Weights of a small transformer language model: 13 layers, 11M parameters.
MLP neurons of a small language model. Each row is named by its layer, matrix (gate and up: input weights; down: output weights) and neuron, and shows model dimensions 160-255. Each number is 128 + 32 x the weight over its row's rms, rounded and kept within 0 to 255. A neuron's up and down rows have the sign that makes its largest values positive.
Before each neuron's rows, "fires on" lists the tokens most often at its 100 highest values on Wikipedia text that the model never trained on.

fires on: "c", "U", "t", " p", "m", "am"
L6.gate155 [169  89 113  35 218 170 149 107 127 164 139 130 145 186 107  84 120  84 136 138 156  97 191 105 151  53 120  82 127 143 132 106  89 133 156 132 182 186 161 146 102 150 108 116 169 110 133 105 131 125 127 180 105 135 112 117 143 128 130 114 131 124 102 125 119 136 120  89 101 152 173 114  66 120  85 150 154 134  74 143  98 105 140 116 102 151 107  72 187 120  86 157 176 113  92  93]
L6.up155 [134 100 125  56 200 173 120 115 178 160 152 126 168 173 107  92 110  91 123  98 127  69 187 130 121  64 170  97 126 152  98 119  97 142 105 135 116 149 160 154 130  82 158  65 169 127 157 192 163 168 154 159  84 141  77 154 175 129 163 109 138 155  94 122 124 181  81  93 102 108 147 142  87 114 103 105 148 111  70 157 103 145  86  84  83 176  86 112 173 140 100 104 184 151 103 112]
L6.down155 [ 85 113 130 169 114  97 102  87 140 123 113 145 159  98 121 130 139 142 104 125 159 137 155  86 127 177 103 108  91 118 148 128 144 116 134 107  95  78 122 139 170 159 138 138  91 114 140 135 131 255 151 139 174  98 126 160 162 113  89 132 142 149 129 114 176 127 112 126 114  91  67 101 156 103 160 112 137 127 151 116 126 132 105 108 149 152 127 154 104 108 170 108  91 122 146 129]

fires on: "est", "ver", "ol", "als", "en", "as"
L3.gate220 [125 106 106 143 110 111 118 113 134 126 104 124 137 139 132 137 124 191 122 114 158 143  74 138 145 128 123 101 190 170 116 119  95 111  99 108 106 128  99  96 118  91  55 144 113 119 104 123 162 123 148 145 108 130 177 118 146 137 128 129  91 132 139 147 222 138 147 128 141 146 112  81  99  98 118  39 174 139 136  95 113 108  74 174 144 136  96 104 158 111  97 187  95 172 124 157]
L3.up220 [130 142 158 128  88 142  98 140 132 135 184 126  97 149 135 137 154  79 119 133 104 166 122 134 121 125 117 138  88  78  89 107 168 106 119 111  93 117  78 145 105 125 160 128 114 162 155 145 129 103 101  66 149 101 134 169 140 198 120 156 106  77 147 130 125 102 102 118 127  64 167 172 117  67 104 168 146 148 162 156 149 137 120  62  73 146 136 141 127 138  95 160 163  75 188 115]
L3.down220 [ 98 112 111 107  85 145 153 151 105 138 115  89  89 131 128 135 118 118  96 110 152 111 101 153 105 146  84 112 159 110 154 144 109 149 186  87 126 108 144 120  98  70 147 144 111 109 136  97 141  87 117 196  99 146 102 224 171 171  99 172  69  98 124 154 130  92 134 166 122 123  89 103 115 128 155 127 184  99 135 169 119 149 112 100 159 166 114 115  86  90 209 119 129 107 207 151]

fires on: "est", "ob", "ay"
L3.gate298 [125 138 205 171 160 129  91 141 113 116 143 124 148 117 118 139 150 148 118 103 140 127  72 123 149 191 109  80 120 118 107  98 111  96  86 105 108 132 114  85 155 109  81 115 128 220 108 101 111 102  96 162 104  98 111  98 153 112  88 126 129 151 166 141 157 161 116 172 157 171 182 100  90  98 101  93 143 128 179 157 120 163  98 119 176 162  98 157 150  62 113 132 115 129 139 154]
L3.up298 [161 141 107 110 129 118 111 101 112  82 146 127 160 114 157 180 149 180 114  80  90 146 157 152  83  89 115 102 140 121 120 186  91 123 169 170  94  70 120 174 120  96 115  45 133 127 156  99 163 155 112  87 152  94 178 205 143 125  75 192 134 133 108 164 121  92  96 168  90 139 155 122 152  86 137  92 128 133 136 139 135 119 122 132  62  78  62 158 114 137  84 185 129 182 143 165]
L3.down298 [ 93  70 117  90  76 116 138  63 120 146 158  82  94 197 183 125  75 139 121  63 114 147 119  95 141 174 125 145 161 129 112 135 107 195 148 174 144 100 127 167 173 136  79 150 111 134 152 187  56 117 165 115  84  88 153 146 147 126 132 127 142 120  96 101 176 122 114 113  99  78 107 155 136 101 103 118 113 139 135 142 147 115 176 160 124 192 114 114 101 154 155 104  93 105 173  85]

fires on: "ro", "t", "te", "r"
L4.gate404 [138  87 193 134 123 133 117 121  85 147 101 161 135  71 112 130 118  92 116 136  97 122 125 114  85 170 137  50 103 137  92 140 158 102 144 134  34  94 118 172 125  79 153 157 198 159  94 139 139  64 118 124 135 162  98 144 128 123 160 141 136 127 115 145 145 106 177 191 105 139  93 100 186 111 140 196 128 136  99  96  95 189 151 115 148 133 175 149 164 140 136 137 128  93 129 126]
L4.up404 [127  75 152 144 125 135 113 106 129 101 162 138 113  82 159 127 121 105 154  81  81 149 148 144 151 101 150 116 134 176  99 150 167 141  57 192 102  77 133 165 135  80 155  69 106 220 172 177 130  82 137 174 129  77 136  68 130 145 150 115 158 128 158 140 128 136 117 149 120 169 150  76  88 112 149 149 157  72   5 124 173 111 130 153 123 138 140  90  70 117 143 129  69  96 131 124]
L4.down404 [ 77 200 133 128 157 122 140 158 177 128 134 124 143  83 150 126 136 193 139  61 183 141  96 180 138 126 130 100 134 121 125 185 111 161 162 133  75 104  94 139  89 118 143 134 132 126 151 185  79 255 101 113  99 101 126 144  46 185  70 127 150 130 140 112 103 171 182 162  90 135 135 131 163 141 130 130  80 131 157 175 115 142 176 169 116 171 129 142 135  80 121 130  79 123 120  81]

fires on: "c", "t", "b", "k", "T", "y"
L8.gate121 [148 158 134  86 139 121 154 151 180 184 138 116 156 153 102  98 118  94 149 132 158  78  94 119 161 107 102 102 125 137 119 161  50 127 162  68 171 122 162  86  78 133 170 109 146  83 116 118 125  98 103 153 141 137 116  65 111  93 142 100  45 165  71 136 169 117  56 105 158 186  56 101  79 167 123 173 126 143 130 132 152 130 109 101 106 119  91 118 128 137 104 126 155 115  79  97]
L8.up121 [127 102 165 110  82 108 125 117 167 109 138 201  90 174 147 116 151 169 160 114  91  62 144 147  62 128 131  81 145 121 185 110 113 116 175 186 160 154  93 137 184 139 217 140 159 137 176 153 127 106 109 132  80 111 101 148 103  66 148 155 155 143 220 138 104 147 153 140  86 188  73 129  80 107 143 156 152 157 116 130 144 135  92 140 133 179 121 129 129 210 204 183 147 122 150 111]
L8.down121 [139 117 128 125 131 128 140 115 119 179 162  94 145 160 161 154  80 162 109 110 102  74 104 166 149 117 151 123 127 113 132 112  44 139 128 121 101 158  45 160 148 113 148 129  98 107 100 152 142 255 126  67 133 145 110  94  77 114 142 164 183 124  90 121 172 132  57  86  63 118 131  84  70 119 137 139  80 110 158 163  53  94 139 171 109 152  95  98 116 198 140 148 152  74 138 160]

fires on: "===", " acc"
L3.gate167 [154 150 166  74 165 143 113 159 193 191 116 130 160 144 119  92 185 102 100 150 156 187  92 134 153 156  91 140 115 129 179 126 159 113  82 110 101 129  88 140 110 207 120 120 120 148  99 115 119 110  96 105  96  78  95 159 179 141 119 125 127 174 123 123 172 132  92 117 153 128 155 121  79 153 135 147  72 130 121 131 101 202 132 112 168 125 144 120 133 167  47 122 136  91 113 105]
L3.up167 [144 114 112  69 154 138  95 156 169 171  84 193 170 148  84 141 161 108 147 125 114 141 120 131 146 112 128 124 179 114 132 119 158 114 127 166 130  89 144  91 145 190 168 166 216 117 129 145 106 102 142 144  91 148 116  99 151  80 161 125 200 172 102  77 187 136 105 120 192  35 109 124  86 137 161 123 181 141 144 208 113 165 189 120  95  86 102  85 167 136 100 122 121 118 155 112]
L3.down167 [176 137 132  81 188 162  30 136 154 130 159 122 105 147  90  90 149 141 137 134 120 161 114 175  76 129 111 117 112 101 167  90 129  84  96 156  84  84 132 125 142 168 123 157 167 109 148 138 245 182 131  97 140 141 117 145 141 112 166 156 125 156  90 111 155 140 129 150 114 102 165 160  92 158 118 157 107 150 111 147 126 144 134 135 127  91  85 138 158 118 102  75 130 105 131  58]

fires on: "eries", "st", " by", "s", "c", "#"
L6.gate535 [119 112 151 101 126 156 137 150 115 109  71  73 123 173  99 137 135  93 151 159 168 132 179 112 127  17 147  71 127  93 147 122  97 121 133 141 207 168 164 197 168 157 132 117 148 122 131 142 105 135  77 132 160 158 121 137  78  67 144 171 135 149 148 132 149  81 115 135 110 110  96 111 178 120 117 128 125 116  52  65  49  86 111 129 151 172 160 123 139 140 106 188 105 130 126  92]
L6.up535 [ 94 141 132 160 135 149 101 187  77 108 121 150 119 159 111 122 178 120 138 115 168 143 111 122 117  83 143 106  71 105 169 150  72 118 135 157 139  91 214 123 131 121  82 102 151 116 163 151 152 148 152  53 131 156 143 112  96  87  94 119 112 123 132 147 159  87 153 122 131  59  61 101 167 115 111 120 118 113 101 126 103  92 153 151 122 136 125 187 131 105  60 154 134 109 123 155]
L6.down535 [112 184 172 119 182 114 117 128 123 108 113 127 152 150 134 134 121 148 171 187 149  99 143 162 136 152 115  96 106 153 130 145 105 137  95 152 118  75  83  87 126 144 149 160 143 132  96 117 255 255 178 152 101 107 161  79 155 115 101 146 152 141 140 163 116 100  93  99 161 127 101 130 126  89 138 133  89 108 112 186 163 122  72 147 128  97 117 112 130 113  91 105 114 105 151 104]

fires on: "==="
L3.gate626 [ 86 131  92 157 182 165 142 149 160 140 173 145  79 161 107  97 124  97 103  95 176 144  99 127 134  77 153 133 103  71 149 127 139 138 133 109 111 127 143  94 116 207 138 126 102 160  94 124  92 129 123 150  78  88  74 135 104 140 118 113  98 159 145 117 140 149 115 156  77 124 153 139 121 117 131  98  63 136 118 166  60 110 137 199 145 146  89 145 147 133  76 137  91 130  86 125]
L3.up626 [146 142 159 137 169 148 137 169 130 102 203 148 138 104 105 146 144  75 149 104 141 138 138  83 108  57 148 102 206 108 172 142 105 118 124 132 136 110 136  53 101 152 148 190  93 138 180 105 103 143 105 161 109 122 115 138 132 102 157 174 171 164 155 140 117  99  79 129 132  80 188 102 154 173 131 123 149  85 136 131  82 133 143 153 163 112  86 142 163 132 124 137 134 121 110 101]
L3.down626 [170 136 116 104 143 126 111 127 158 102 203 177 158 130  54 137 161 158 146 141 129 132 107 170  69 120 161 121 120 102 114  86 131 130 146 150 121 114 117 105  81 154 134 197 186 136 109 159 220 227 123 167 130 129  80 118 157 138 133 118 134 163  99 107 190  86 142 140 138 129 150 184 144 143 114 116  65 169  97 132 168  94 166 138 107  61 115 175 157 112 100  81 116 176 116  76]

fires on: "==="
L4.gate82 [133  71 146 106 137 173 108 196 151 176 191  89  83 175  97  83 184  85 159 142 135 139 102 113 134 143 107 142 121 132 106 111  77 158  55 123  98 143 144 113 191 165 152 124  91 148 139  91 151 132  95 164  71 127  98  91 101 153 151 124 174 145 128 137 126  85  99 154 116 154 147 116 133 135  75 144  63 140 126 113 126 151 180 147 104 132 172 101 120 124  82 114 164 122 130  69]
L4.up82 [111 106 217 133 161 149 138 100 146 129 155 148 146 150 123 108 149 156 174  61  81 214 182 132 107 194 128 124 142 146 139 155 107 132  81  71 119  82 162 121 141 186 104 131 118 153 171  77  91 126 167 132  78 127  14 159 104  93 128 101 106 151  66 150 165  77 173 146 134 163 150  77 130 133  88  80  68  94 127 182  85  85 161  65 184  89 145 122 187 196 106 126 119 127 127 142]
L4.down82 [149 140 157  99 139 160  85  96 159 102 199  75 110 146 127 141 120 146 121 125 170 104 112 127 100 142 152 117 161 116 148  81 156  93  84  91  62  97 147  88 137 232  71 188 102 116 102  94 193 208 134 140 127 181  98 118 106 172 101 128 111 179 125 135 151 151 134 197 122 146 133 124 120 122 143 173  73 125  84 139  89 101 172 157 112 106 134 141 126  98 128  98 103 148 129  47]

fires on: "0", "ib", "ar", "9", "ug", "7"
L4.gate528 [172 101  90 120 120 154 145 141 118  51 134 131 113 122 140 108 135 115 129 129 118  91  69 172 161 200 108 137 236 175 127 149 100  97 131 140 105 160 153  98 172 121 109 149  94 103  81 125 189 100 133 139 165 173 102 143 114 117 179 180 126 105 124 124 115 125 189 142 126 119 164 162 151 148 176 150 100 113 126 127 160 147 142 110  68 132 111 122  84 110 164 110 134 180 165  79]
L4.up528 [ 99 192 144 125 121 126 117 159 123 103 129  96  97 112 131 147 141 109 152 191 133 110  99 161 102 128 105 112  78 132 130 145 101 162 151  94 117 125 182 147 161 152 169 170  89 160 107  54 165  94  88 174 119 164  77  45 182 149 119 165 142 121 109  75  78 116 103 113 121 118 156 151 154 159 189 105 108 108 144  78 148 224 103 157 154 127 124  78 125 119 150 145 123 139 100  68]
L4.down528 [112 119 108 203 120 124 105 164 116 120 115 154 126 127 129 144 124 141 106 100 150 158 128 112 102 126 125  98 149 125 138 189 135 138 136 120 122  95 131 135  75 132 100 134 116 110  77 149  73 255 119 156 135 140 167 158  76  89  95 108 150 120 118  82 132 153 129 114 188 162 105 124 177 211 115 139 122 124 161 115 138 112 121  96  94 139 119 122 106 166 142  84 151 111 196 157]